config.toml
norm_place = "pre"
positions = "rope"
qk_norm = false
attn_scale = 0.0884
init_std_qkv = 0.0414
init_std_up = 0.0414
init_std_down = 0.0
optimizer = "muon_variant"
beta1 = 0.9
warmup_steps = 200
decay_fraction = 0.762
steps = 3832
dataset = "wikipedia_en"
MLP neurons of a small language model. Each row is named by its layer, matrix (gate and up: input weights; down: output weights) and neuron, and shows model dimensions 64-255. Each number is 128 + 24 x the weight over its row's rms, rounded and kept within 0 to 255. Numbers have three digits each. A neuron's up and down rows have the sign that makes its largest values positive.
After each neuron's rows, "fires in" lists the words (lower case) most often at its 100 highest values on Wikipedia text that the model never trained on. A number after a token or word is its count.

L3.gate319:127135145125135059150114126152141113144108148132112174169139115131092175165174113116117096150108133162095123129160125147101167140137142104175097141123098150119153166078090138124179115113137118116106153164156079096119140121144115148125125118165138113122070125148117125119175127106160120146114111155082170145140113092173113152125130091109087107116109128151157120141114133094153114117109147145174156127153134116079131096140128125129105171105132121111123125150161108146118147105108134105094111161200104128133129127135131127126147166138139165119124109136119113149161110120102141140
L3.up319:149105121151108100155133175118133142169119170122076137139129123094136166129119145092104144142122115100141137150130143130116138129142136100174121158112119157139156147110102130094142107126079080115117160159100130093134127127146131103149117123119100101135091116173147171127124148069110104101137104127157101156194144130162104109105139138131164171134108127159139138108151117131160131094095133174103091149135093114141112090083151164079136140142159099107117144113141130091144126134130114093096085151131124155140162076096137166127145131146140134134102142137139154134135125106123090098
L3.down319:105124121096124155116159107119128118116123099130162131088119122136081140128133106122149158141164117113140144130108127133075101138161115127084097125110088125160131110136129120132090100124148139106109089136156103151173181122139108125113117148159087165141141117166159145101153146100113147116165097070117137094137141121151141117135113131121155111131134141152095144141099135121141129134141132163092153134135112131107122105121113124136104043150089111125085150173091107078159120158097131121183093132105161107153129112139124129157101130105126124173138082094109126150129118153128115151
fires in: "until" 25, "to" 17, "and" 7, "before" 5, "again" 5

L2.gate155:134119123111125185153090129128090140148141116136125097090121146115117089080134124149144154116111107142116098114133160165101115114118149129087096102111148141109151145109134134135127134141146134111086121138133143121090169116118107125124129112112121150168096085151086096123132135180139118142200071166122162121096123137146118097095127172149142137148119135116165163117110124127142131182150112110112127155118156101145109157141102122143140112121124147149091093151110177135127154141125093102140101132123138074142126130130128117070169109130158120172119185161143120148178137116123125119
L2.up155:124088123142123100104116136138083149119120112149167112107124153138104158100141091122124147153097093110143122141169142135117110117151132115122170162136110116171156154123099133194162142132135112124132118098126114093124164157175127184115121128118124101127115093111135111126102136147124116135161122110097138119127182128121116140097126151074105140147113122147175185121095127153104110126107115127165120102127182114064104133086148110171130147127128147155120126166164153159118102169099093147125104106109155130147126152148108121118146132118148131127119108101125150192179146111182135098
L2.down155:094146091133139124101175127165082149107122123149153097130140153136149107115182133139158133121113141100111123141141109133169125134113151086135118124123134089142133144150144190177136120128099113137135140092127129117099149120154086168163110097141162099139118120142115124129131141108119091123156158143088180126137102128114111082126114121155153145129144093136138168118107102164133121120130154120125110150107167157110158076111098122091146169096122132145077101111109107160139146120104101126109123051140155144158160170130103154104138123106153140140146138115123132112156164155152087126
fires in: "some" 28, "united" 23, "no" 19, "his" 4

L3.gate200:121122146094104098127164115188148152137121155131158116157157104119146121144153143100138125107181088142157089173113137165091130103119090120119107186137148134138129138098135112115142094149133092134127130132125157127129128168148121169166157115067138125115135131112119173130150136124116112116162097154107110108094159105131121153091116124119099150131098140138123136152109165092103132112129146167162136137147155117152160113113153131096148104088157125109175124162105147123135094083097134111119107101108141069151128125145120117092103140149129138162103119122125126137143120083132150118
L3.up200:151120129164121148135108076105161152103095155139141107135175139087108114181101107112113097163097108146159130097114137135084138153091097141123123121100129127110124111166127081113124104129103155142111144131145108125123101071143166145098144112105177151136140131152120098166080163109103105175107167174147166159156133139143104136149113173111123087122115134143101152126095148121143122134158086117140151115135122142177077099111126107145145115127141129166146109078137137108139132147155121146149124154141168139120130161124143125109105158152086121113169077149114140121124099118107110083
L3.down200:160134127134181140114138113113142130162132132108130109124122104115121185199092147124094094107120112139119112147137139148111095177133132078148131130076126114086124132117122106125125156105113175151121142153123127104101120115126116142069206108165152138164123138146121125098101113137125160152115114175088115127143145182141111168121098138174156161136121147142102158183141127102119131144150123092155141114098111124143094145115137086137131144114128128124130105094121128098146145140131106140146126134146122153153092121141146082123158134171162140137093085142114128152128110139176159120
fires in: "of" 19, "film" 17, "show" 12, "war" 11, "air" 7

L3.gate287:109113145142095129114129132166152136143140116136131139152135142137179093139162067167119123149120136157156086155122112187131148069171126151090087146141164101114104166157149099111133125150131088099162146151148131157081152139153147136091107128171164120094181146081146130072123084117125138132167167111145133127108133153120120109126118101117132108143178133157142085146110113123151111149140102131129140140105116116089126141070144138101125123118134107174117107125120152124136140103154169152126143081123130103127146125185130140136107097182139079113123103141103106147138118162123118098
L3.up287:121125104153163152108088060137145156147122138171175142181152096105160110127112071132171157127132170133128100153137125163137109110155122105117151141145143092111155130166132162093151094130170142106123134137144130141117102139093093119145164122151139118093105148133155155109113116135109132151102163122153162144132144105157125158136173070139109110118131125173099103103133119091136125154158107145099121139109115119134120140148159138090171106111131128146142129086174135137136120105162116119137157129088143128110135107168109100166113118162104138089121175106144118131122120151139123099
L3.down287:118123138084144041125124126158127138165155129123126132112168135114144146115169146137082125123101137121105123091116133154106128104116115132166125121116136154152141116123144150148143137121095126131144166085103135137117160157126143126112108161106149151123134143156164094099118158064131139138132098077099126098126109103098109101162123121139099057109169082154165115138091148144115135136088101070095109113070162121137141168120159112123129114155118146109138144111116126148122097123077154099115083115166162145121102129105148150101125126125141119117105123128141124139123117142156122145
fires in: "of" 66, "at" 24, "from" 7

L4.gate313:123136106140143127168125106152120164158078141162107138103150141103124156147185125126074113118101163129149139111131110185112153101131144113077140137139139115126184133142124101140138167135119097169061142165145116129116141136133140149121138124132138132128150122126136105152125121102149112144131135132130111087146125119118117189135069112157090157142142151141132141110069148120147098094110127144179110142111109117139127171112114115149155145107138109143107080170108180115165117117082099106122095103169158134141150134157121110082147072119130105103145124113142127097155098119123116110
L4.up313:117101099147166170076135121134131137162146130129113147124152108165139159102132130189118138149152123131085117134109094103111086109094129119120128111052169109118109096159094127125127129100126144125134128136132085184178149107135076097130125121175094158147145093169127130179132116118142113124156141136077121118144152133141128084135105140155127146151110158154133156142134099155129133159130122160160179121132120120097132100119146146141144129145138128155115113168128116075087114122114134105123083086108125096121107109138099154164141093152131089111081130155093141152144108146124120104
L4.down313:163143115134122191163122142121113180126145087121148164127158093155111092152110176142155084145137114115112092128130118133105099131168098157130117130117156125099147114164151152106102143131115121134097078124174130172138157168167149143129134115130122140132112132135069099109148119123115129129120140150141134107159103134177103115122107134161134120132095083110118115120137080163115084120136140150110135107159140145110123102124109081149089146102116150159123122107162110144169110135105159105131138111102161148145126135079113111132131117131156103123133165117166082111131105151116139104
fires in: "of" 73, "to" 8, "attendance" 5

L3.gate307:110118149102125103133154097129135143114145158153193116099151111134139156176114151125136178083127097103102167151182146135131101158139128115151150101125136112137122147123166137099160123101113098168118106180147102129137148121133136141113160104165128098153132122118149084131105114119153103113123108125137112121084114158134122138194139109112120107131153123081151142106080161172109136152099126138127107134109139125127114103126169083124166157151115142125110108169115160142113083169085148121101129080109153131120148124135150158133114101107094107139128135133128136089136137121086172146
L3.up307:113099147097127121162136124129120119110113134149151107164128133132122150135158113101155128130104123121100136086147097122117096137096128137114149151103115142108107129127164124175139117105134167125107159157131117139134109159131138122118143103113118087137151102146123102155124121134080106123112135125148156151176122112131154125160166107155072127136132112163075197129123142167093166113156144112104145120090154090172120109113162091121165160138150128103120117135115143125129122102097142129088134117146108146124144145167097196090137127114156112173113145131104129113125139099166108109
L3.down307:122148143161139147112118124114120124160104128090116109122137139141114134133122138132102165136123135130089186187106137154133142108104109103114119104112102138142129158136177145138129123113109125109131180115157147137146100082107128191120128145138174154171160162109137138124132124063141103132110110127111124130107099147153150133123122099092138149131134158117109127130159185101147121152118165079130131076139125145108103155118123064101139114082120107100088156153123102133143147107126141130080136137124177123126154080095137088111111127140146122121106153114126115137085098113156152144
fires in: "club" 40, "post" 12, "postcode" 12, "head" 7, "mouth" 5, "premier" 5

L3.gate171:125122112104125163132119135110128127152150096140142134150141098147115114092144128070161174121107109142121138122097112101111161134148130140160125137143130179123068108130124129153116132138152086149137158142115146123102109107163107129155091127136145169145118120089138093101132095141162079101133168126131155127140115114146122125129153108108149124134148105152116157123129117096125105128147063072147141162131135077149148178143138090104105168117162103143144109058186116151168112088113101114106116129074132142134108107087113101159153093121126162116154109120137144105112148108149119140
L3.up171:152092140150133178094147121066139136121137108111158122131200135145122091126136107090131198168116142118129117140117097168087146142141110152105170133131179131134106139160150143130090125124117120136149167148140134109122123113124119105163117126077108161139118113117134118118123088125103114141131129117128121107144158130126128135115110128083107078106127102128089105114105108115150080109159089069113130162138133109179134168149130106112107162151122139154121106136164095121138152096130100112091121139088124104118125088126114123158146062138141150160130110116120132155146138153110128128
L3.down171:108123126137114078105151089134165160132119116130170126168126149119113138150142182157128107129083129125121124130130145145160105096090106131129169117124133150147144132161090088140130136139101123107108092143144148131126148122136140115121130083153138126119128113140142119121092146068120091100118104165109139103158126142149112087142075124108103150144121106139189142138143132117127151144100120130128162128145113117169170160117125127150125143119117213146079139138141141134126113098121107088093156119128118155118151120130092109145138112115178064135064109138134127138122134147133069176
fires in: "of" 42, "yunho" 5, "yale" 4

L2.gate301:050117132155120121121136133139095132135087115129124109139064105156134134113121092102125136156173128105086106133142132119149148134123122152093153122117164081137156113107076127109162097179124111133096139136113074146106124168110144131174105115127160106128150126136168094135122163157170149158114124156132160142129121169111163123130108134150152147156136126113153114083115115115128138161114103128088095129122131115116118138065126107115123104153108171155117113129143088145131105116151162109127155109142077142154116137101181123166135160091145121147138070145169169151161100133113159143
L2.up301:114115101193129150152129147095168129060107154153120094111119112063139116135169134166127121118132110157117120133113112088108109154132142128134081112073187098108076135133108114131156119122120149120149125114098116123150143133176140129115096124118125131141112127117095082112148153114124137119139124110124147118164108173115138156098129142096128085107139113157165131134094159113121120122107080129119123146135097108142182118096152184136123145142144121158126144076139141116146074125158163114104183104130139143127145162102126139137148139109152154142122104142185092120147131134127178163
L2.down301:149111133104160155097104121116155141119134111126120116103130083121157108124147109168116090116192180108143114132138150143085064158120157115103135123089119151159095103108128117135167137093105119140125077088126126152134130122125109117110128141089127117122121139160116143088139112110090106148120113113131156158119116165128119142087148105172115068133089076140107128123115118108083138137126095118113163102147151132127156111155148141115108158130120144106109132146114122133156138144103143110159111166162128181104143121128099142122163125161109140165129111156126126122142164164137132155
fires in: "as" 44, "between" 38, "including" 12, "of" 5

L4.gate108:082156099122100129115165125124154146162091169131118098179156136126116093117166132112149117167149097101144123121162141131141151107147160165134147122139121136119114138120093104110150151133139132087126163121126162137168157090135101097150108125124154143140135133138114103147144170121102117128149120120092145156148103080102104124182174104151087124121121150185094110097122112085119123100121118096162133136136125131143130168121177123130116116142136142119122121129146144138126159158110098075083129112108170089075132098126138116131152107145104184081137145118125077133109126123094077132
L4.up108:131129110157121156115155124126145106142123126138147107123140115106077135157131178074133111134142119136167143153101147135116151126138129156119129107147164153154119141085134124113166112142127197077119123102096147133119109082184082108129129139147140149127111109151091123103151096114082149097117119146116120129134123154143130111154112158114125144099143114122121172098112146131127124128159124092121104123152163126132133128160139102141111085113172136135138113095143129124183152073130148153105108155124142123092128131136121135128132162160130150128134179129107103159125116122115109155
L4.down108:143131155156139113110124141107167167176121143114144147133108110120075151157135135133088091116121127108100119155146172147127132117140130149083111129087169102131149107116171132112073166118131121119117102146134141148134115110104113143153141120094102134110165129125148116126104133156130151129128131091135109141139089159120087146132115126140104135128163096125135143161134112141156099118099103124170168184161104090120117137110120135086155123141160135098137164150126119145169134143098142153147128113113106128126162094111104131129118093080156156189156122183188109083081141115112132151
fires in: "of" 54, "sold" 6

L8.gate120:084139149106086118136104113106148125132116114153132153134119111130152079152100121138144107119127137121082142157172105111154092145115113129137093116143157172125123109127160134150113149144156085121122133072131153123134139112175112103126089127123146086127131136105120128098134097111166122121147121106113142107137128122117125101170091096123104155084148123159190097086111131141141089089141106117102132112164115097134135156149092141075107109141146130121120132110152104131109137111142116146140155145141146098092146110164142141132172154156156086165098127186158128156066097123125127106
L8.up120:150125096119156109161151073124131096154174173102133104116126101136135125158107118159111136125137087075076130114139161143155124152116138112125140125121109157163115145143150160162096115123104143151113129168147129102135122129092104090117175136144148120106180136185141118133102110137101128101121120110161143145124101097140119143137126152129103110127157168148103142092089098116125123141148142149117133135136102146140121086130171094129134149107079137119088115137110170144112151125120126125170103091135103152128095130079138129154128156169139118105124103090100075131157101095117135120
L8.down120:161086124100173120112116140099105156172150126093119156123103091127119111164157154137150143140080078104139117107118138154187133129083088130151084132101108074141109142128173114136106140152137114129153145147110110094115144141104143178141076117099138141132113143149115130147137097119105105080136110116094179121096124110139121136133138118136153131138143135104136137124133135079138103120134178167103154147081130124111130088143109104117115144135101108146142140138083140156090126085103136122097090123134104156111127117107112152136126161165133128119166143105162132087151157110136110132
fires in: "to" 16, "into" 15, "in" 14, "for" 11, "from" 11

L4.gate263:141138099134126157141130153121136138132151112104140147157152143113151059112099148111129197117127125124125134148148107100138148149125128160122147171123107100112114181110106113114107126125152139095105136145128146135114158094092129131123144123147139158124098104138162107138107112116155123125125132144125162131119158106133116121178112114141095162102122090136100154094129082129160127162147089131125165149098128124119167154118075139120101097111102173069134134090176104133143151072122116087106127112097171124099110092169142113123138155164110124096085161114168128158110131206163121114
L4.up263:105106112112141115121139089126100146125083083091173120125139191129112110154125148117175149123145145111115150115116096122114128115127072161130140120107131136156140183126137145117162115128141137084100109106131112148124137142099095154102106179134144100089095156149118129172126125090121121195149162088182101145144113116099128097151174152150118125089158150122134147131108125121116130126113153137136147144141113127173127120136186159109121138114133145113131121143139144136175177119120124154149096101137152161083150107095146131156149099127154113159130140127125121177155096146106119082
L4.down263:117136169109140103126160108126155162144102145122171122115115129125147115126131167160106123122143099112109115117139119111126118096158114119167145163140114112120106086151115103108089137155162156105138160139097175108092166101113159120148108111173166175082167130137094118131085094108129089106150135118130148124174159138128079133139131139109147126120151114088163153114139106147153132110116162101106166097067137108123131172111141065120178121121148139156113139163120117167162143122092144112098135141136193134125107159105123146135143147164117126122145114108115154132109136145105083147
fires in: "of" 85, "is" 6, "at" 4

L3.gate102:125168143144096117143142154158144166138153075159130126163141134111151108156155115134116168133141109088119130145135120111162132152131126133115091108135185108117114100152094110134120127099150182148159136101094148040109110157132121172124125109067049122092139129103127123137146149174075151101157111099115115140112144103115133126137121114151121166101120128114123108116127097126137130090116106130089106114140150145090111133144099128123149145117153139140147109141151133112097091124139077103122083150094112110109092145133147144136153124113141142136138131138167119163121116117124115138
L3.up102:101125082159189133144148123170142148128182143156151136104123155149108143137137143150120158123117093132152132162120075133111108167091151170118153149094176120119171162110192103138148139075170138098138100095130129130076085086125121122171120110129150103128141106152115163153119144108091122141147132138166154157140136145155098123105136102117144107112099069109143127121131115116156132100121138117121092163162084111094080157168093126156171125147110133158107102110060141114122118173114125142159116131100089106123137138114115129114135118129106145132148162103126131132134129130138125174
L3.down102:110115165111160081105113071099160140116169116120118115172113081135175121124101097104111140147140123113114138166140141103105165111132118108151144122129175143120120154117179161097169116124121149127139090103136112119153112116121138137125111142079127108157159118109126178120148114119146090138090093105114158206110136115144094140134144126114138125125133072117105128119156113170153132135106149119139113128108132130087109107119150078117141112128179126137099133126140154101129090120112149131115114144081158133145120090126115098128091157133133109111095117128105113158104113090173154109
fires in: "of" 61, "delije" 4

L2.gate226:143141146090102110104156140098117118123146093105104045166072162123105125137146104157122135133099102111163119143114106131095126145090117164107112135126140114103159135155159086154118110159104093093112157157136127163176153145106099129161130107134103146125143151084139124140112104197166129120138123121102152138093140113108104169129100127159117126120131109131130119094139102111180085135114174137138140146157133143058143125114146118154123151127128137116150107160143110121131146120116103203140087111164159137122095174102162156083136126137147146149120167109144139135149159167134155105
L2.up226:131130130090094122119152146143156129133117101139069100111102135130105112118113122127111117145097096136139131159107106178127164168120109159109179155129145143166179116169148141118155136135099072090159120118071162134166146132136118190149109095091107104151086128138110086163111149171138162161141117131139152147110142158130129147116132155124143112158113162114110128079115111093142091148120130154107122135170111086137116114174144104102137165114132142122110106105158105080132102119117111161134142139098112137097150148119130146094156136133148129117103132165170129148101123102122082118
L2.down226:115133118110131144039130136110126130147133126167145117129126158107075141143131113141124159172123120126118116184137127145158125136126109130126110135113128087119147168129162089129138113158110141131129211137143119090151120153148100099136139054144122130116132159126140109092130124121110161145137098124120165122125141126100101159080126140116128136123168150100127140137156114119127138115096157103143128106190081141138156105110122102131106161133142150098136119113151113135117098108104162137133102074150153164095141175114138113110126148115143108098111140129150112113100148128184130147
fires in: "united" 62

L3.gate245:071152132122103159163144128135111132126081138130116149159179132139150120155081138114153161115129106096122100112117130112102097118132165119143109081085123146065127134125160086153122117135141135114131119141120125177133126105104122132145176104130115097103145105104126120135157119136121161118137154114127149125114061137089118114094152189117117117127126143142091121131109144122095144125130113133167143087134132127104116139109120102097109104176151161150154137139131174151148132112116114107142131140094137091124142145079109127078122124115159088131138112158141125118088088143158170160
L3.up245:111201142142094168132106160145109150058119134159146106128178150173097097112168120147115148115148133059130116122092137111103161169142116155142104104121197102105142124126132072131119134139113124144110124160084131131110128136116115123116137074156135147126119154132100100135107066145146154129137129131095164106117070175101143133126124141093140144083149143101138111122134097131111101150115084130137094106163123114126123133143122079107120132147119166169123115146108139108157165147134139125136145110148108135129105165092116143137102099157138081145126119101129109139151100104142126150
L3.down245:133147129104097129118121135106148167147112135163126148128133159130114138118083140123152196126106118104121083145098131169097164166113097138122108108122104091125096102127155129142122115135178098112132099150106093169095149110104176117121129146163112131143123137133118116111100104093108129160128092141083119115142096121154148155146095139110093108145134175104103126115117126136133148104150107116096142145110134172110135103124094066140127140098187131171157121144103163158124106135085120141128132130100112131138099104164134146131127126134151103158130137092145134091123169130141149165
fires in: "from" 57, "by" 38

L2.gate161:152127100150142102158109133137118079079112117125145114078148098145150159118140093136147136142169140169127110135135137162103113141113074167117076141134101159151113120114096130137192107156121105074161117130126125153101117106131138151140120120128129174095153140101097106134111119139157112113130173113148153134115174147136153102145079154113116103159135122127148174125136130117102166114115092099142138079123091113124130110136133134155155156136110136130090147141159146148139088082147106116135107122136139132162127153160070160147168130148128112094132101132131120117115152151168123133
L2.up161:128082135118133140120128121149134128091124119136125091123119121139125150087179091130115175086142126161139134144114165143114142160103107173154123135125158107150126112122148131178188120177103105119151118154129167121127140129116123168114117114148150173147129153119124130150167112110171111072156142104127128135113113146188164103104098154150113139137139103134140150091123164097135151128100114130101165120144126136126109127099100122147161140102138120145070174113144115125140113089103085112152082090150107114129136122128123153172155175145137148129164103115152114095190116152159165119
L2.down161:191117114135149107116093127129158130151089103123140145124167113129140126103190130106124128109126116106122143171152166152120103158079174114152110143108126130122139112105115125131133112154113109119087111101109128116150124136142133207095118164159133124152134124091142154154124083129118132101158141139084119176120176147129131159117108089131092163160145157141095089129132111128103105130142111116114143126160123159134146131099155120132121118107117179175146146140146136089150123079120088088129113131122094141141134164122110104186116123184126108130105111139142088143165131132119126137
fires in: "of" 33, "by" 10, "included" 10, "into" 9, "include" 9, "including" 8

L3.gate32:111128127102120106143141150127150105128132138136124078128091141119092134131142158132119120096118097125146101108178148157088133133123120170147134110101143137125106123139152072146168132127090134076117122160122124121109131062138122156156113128108128102164136145111097130074106168142109131128148122131130133174093134113126138124103138095161088097116143153121125142132132108131063119096132106151150149119115121091128156172101143105174156177108151102104112117157104135156144103096094142151141143119172132151176120146085112148145190154132105125167159140093137130109175100093139155090
L3.up32:121104139138161122111121072099108125091088145120116122131146118136098138146091084140107180185119088146102138137124110105131082123092153112079213100108113144128138147151119097150154118147137084113118131123127140128141148104120110149152131119119100134128110116106113113118093107201142145132111112090113142119172123111092124135114138128122125144162082128112145189123148136082111156123160143125100134135148131184123114118136110099090187181159142136138123147144136108127115132111132157114156099179122096138113134168096130142130151106144149118092148142113101151122127161136125119123
L3.down32:108174145082138110130108128096088133111193121134146145112130163163115158154102126124122131175144096132097130169125128095104115148106121140142147114109131106161117105115108122153149150177118097105113121127124107099177108135169095087140143119103164150117123108112174164081146152135159125118141094081096132067130121135128117143114132153137148109103110145098155130108181117166112113136102144105105095098164107150122162135139131130118146171155170155151115096126149122135138139145078155089112099130165105121114136133109122116140180096171121151070148094133062073144115138129160140120
fires in: "united" 62

L2.gate137:115187169142115076155131067100163170107132123162103110143156095144107120109154145136113141137122123088102151117117136103126149163121128115144156161139141145113150121167109163115138125130076157144147126125130169116130110105140147147176098101121122099130127098148172103123101136093148107147107148139140126111107108095131097109118087113105144146075101133150122108093198104128134081123085178120156139134143147130133127167188158166078145087106142131129156120177148140079113127129115116131187146141141100127135104116118106101118119128180087111132114171114135115121187166117121140107
L2.up137:151178157158126091171144135119145104135110143147131125139174114159097153114139172165095110129152095118150184114092108110136102155132150151144130136138117139128133122147115120109130121138066154112125157112145132108122105111120134170196141130117145113106137136173156124125106127114187150117126126142155123089081139111121124145108111101114119179097117128137131145117115125162134090140132180129148113137151150122090117151146139142129140054092145107120147113179136177130164090132148099121159133151142120155091120102103141110102068129153103095112132174163134110139140128096110141133
L2.down137:156139095102149098127088116139094151146136082148108156117093144159111094118137165156147085098118134120129152161156140156145111148138114144153135115130150117105104100144147122184083102101128128129134101141148130143170126131125114148158120123124106127132100164107110136121122076156075132135173102114120085114139162108143121139148112157156132122148144105161118113092119151142127099149091153089172147111062123118072151145104127109134089120121167106142163106122117106134111117144129144122130121138111134091182177145116117104131137117151098115114109138130121153135110133149119161091
fires in: "to" 92, "for" 4

L3.gate124:128124159130121114145104125120132141138107085119119139102119088075151096164125134125158124158161153131158124089158113150139150123123102140100106129146135126141144138179105117112105118102153133127173130123139147100143124127131143162133127118160123115172116120068155123132110143133097110134169116123139082050106086139143140110128129145105136119141127160102137067129129086151107154112117169132148132098125113184100118155082150155133153161129108091137139116138156117177167167140138138109139135095141104136148130142144154101170088141123114142113126129094131146117108109126133176176
L3.up124:167146171160111109129105118140110082136172093114099153136142100125104123091115094113135126146119145179140155128103119145114098125133168121140123112090166175146140139122165110105096100135102140150071094132139130145118121134144156159152060111120137126152115118128116125155129144083163156131172138163166106121127159069142046148115125094100147134066111113114147151138141117139162128149137158133141119119108130141162136152115131121151134133150117101176139101151147170158146095153132115139107147163174116143124151079141159110138135138154080170122167118114149115122119119133124134149
L3.down124:122125151146114119182097101104161111130132104135117083112146092141139104063141104123142118127116141151154152162151115161125124153143171118101079131130130121134136154151186088084132124103083144169087093166144150159136142132165138165166131119120142128133144158110116129132149105119100108137135089106120106147129146150083149193120105141108125147150137129142106103119132154116111106100113160162121092147102123079150140134065173155139131142138087091171115093135127133123112112165136151124117114118178107140116141136114145098114083153168143107107119149142114135144135132109161106168
fires in: "on" 30, "of" 23, "about" 16, "to" 12, "awards" 8, "reviews" 4

L4.gate159:142145145141121103134166098125148130140128127086105077147167140168159149160120105098136153160159132130151133113153102131084119160086143159170109143133123143150118153144131087132142118155170120077105109158123119113121112114182152125146137112092110151104117150123144133123109172147138118130145101156123149122075098103086156112136121136107139114112171130150141103107079160121160115160124084116110092125163101158146133164143116153153116111133107086183150113103125141130130114125142135114132152131119125110146083125143153110116113124112128114125140086099108080096109137107115110121
L4.up159:096119151131088110122145133139099121115163143127129155100194144119110137142153154131132136137122145128147134146139102144162127130121109130110146092131131137135101099133182132126132106096163116132145122091081118096137126164119131122122141106139102107112139186143166098071127134128103133149143098155083147141140110100110155127143165152136162118112107143115137153118143145154126195143119069135073135111171062121088126162165167119087087104138087137178118141144156142106140105142151130136166095154102130124123097104128095142106140104142123081133106094113141142079101091144128101158
L4.down159:118100125160124100121098117130123132128111135159143166143127124095126110115117125147111140102111171116112189142123112208125122142095115110146109142141131084105131159146129097140125112135134132131149146098085119134119134086113118102093142150125128105148150124158164144146114130065121146179151077108077097141131108081093099159123133140138127087111121161151160141128140119133100151174133068124100118125105099123112120089133131123128110154162143173172130129150117159144086141125114149127160095104088125139129131127099120114108181112129158145144127129123147112170151085104160111133
fires in: "from" 96

L2.gate164:130197155115121116167138128169084142096139124156120137112104091093182082145138159109121140151143125107077125174163129081109099143092107119157172091108107154134124118106114135163151140126124140136101120127137107139102120144130133088155134127166083133086112118092148151098132135108188122134106105124146143122088115122146181154107118131148113144135141161165121149115169123153119181130114091130101111114128117122161161126134107161138115160112167137132139148129180160079115176138089140079115131099138084131118092111132106133145123169136122103111142130133169092122126112111140107118
L2.up164:115121157086114133126166111115136145123132118150137112131179184129096144165135129169161130163110113139101117100138169142123120117127148139117108120112122142135109116116122114181114148145123155102151128127116171124180067128111162092094094138112163099127111180123108112152182082096121154145137113116138120102125149174158109143090175151087153128118160108129120111111116128136141121138119130137104098121183108145148106130140139101127110178114136123156122168145142080131139143127143152134167154125091047123111111144152115144120116112153138121180156123112133134142110103107167106103
L2.down164:129135125088168062109127123086154120141124152108134126116142101109118135138089093106164146126150148099112143127176133141094138111141143141112098131095101098142153134140159153142082129128192157113148124109112120126136099111131098112125132162161165122077172146133133164086127178101157124136121108147141121143133105112103131104134108142123096085112090146150116161111080132143042123152125094134120131103117120158100160132119138078156124167121135097147148161164129110148138156134083186111149158137106096106096126110102139129123102131137165136136150142141143091086120146130177105129
fires in: "from" 69, "consent" 6, "consensus" 4, "consul" 4

L2.gate316:103103134124123112135103137129145130093132106100115116111122125120128100111111122105107128142161112103084116119128171178089119139114090152140115125114121100116161148109102092083144139104143124134132130130137146134206157164144164169171118114136116148152137140113130125135111135141133146068141136145161165146157149150129127155145133177134137122070140128131142128112134134124124134125108122162101129094135138158137134111148091150147091122117116155118085105096128130121138013114149130095170159116151079154155160132093124148150142153106135166110132073119107141132142102156151166113
L2.up316:112118128133134118177145135128099112159076109099125143167088164150129095078108117114116143142160109106123094075067159125102114096115104145148109124149126182121117116109121140145137129139154133128143097117144122096129148164162161175124150105149121126104147119098113090121128111172137131096097163123125129112162113151129093125113087153134120105129141140139142123146147118092133106090111095124107129126137118179162137136117120103140147125115123117120146115093097129125132078100166144078118141125127087167139167110105139146150149166158147164110123116153101132136163127135129170117
L2.down316:144142136118111125118099167110158170110115120095133145127135113139115154134155134126084128150112124130068136083130097149102099162137137116124138138116106128129100139093149128149152162183114141108126125122108148164122166102098092136115129128150144127186143126107141119155090097178072152161103115137124134081139138169128155134093158158097140147139142132109148097157126127107101066142118122118162141121144147164143099128107153133098101144124126141129140109086146104092127148124120075124111141119136130151146153113123099152108127076127175101162158158149129146147125133164136145158
fires in: "as" 29, "including" 27, "include" 22, "included" 19

L3.gate74:111158159095088146113105141167145132128129162103139131089079143162109119159113153108102104101149094109135132118156140125076119136146125165143158127106129169135088080113160174122191170112179123085157134120145136132105126108160164130200117123096125109133143135115132141162124113104101119068109123141123128115131128131163123150135127120157127129121125137180124124073149143108154107143125149091083152165150122112122189119112106103114134149084125138106119131112077152150162109113137101113099157119142110166137105104093074125109071154082158091157127117113104151125132122140103166130
L3.up74:132136156105142128090127100094106165105147151103137147134129123118106124166137143150128108140177112150128078100133134106130120108145124124119098164169124098160151135166129096105151112104138109127113158121090127114131139117160131176115128072161141114131165132167147121114112132166150106195145151155113136138161118146138115120149146147103112114165124139103160130127138102149141144151129097100150125147137129120100093121122175132119142129110135112147097098149146128174104146163189129108143122133106101116108152097140112127108139151146141125172131130140127108133100141131098111141
L3.down74:125128123126145139089105136136151087099084127161134143149124122118092153137142170106164140131125106153141144132139110163121103154102136125191103159173141094140167120136097151143152146098144114145114112107130098126135135173162105122062108083145113136117133120155127121158153119146148133180108111117072109154135071178074135102131116123112132129161130124135086134126110149137132104142143149081091137125188119142123123157128129144168117153119142107104080158127116122135158107132139128114144131139162138108128131162124129100135124142102140118119108128126106103134112144165097134094
fires in: "also" 72, "some" 6, "others" 4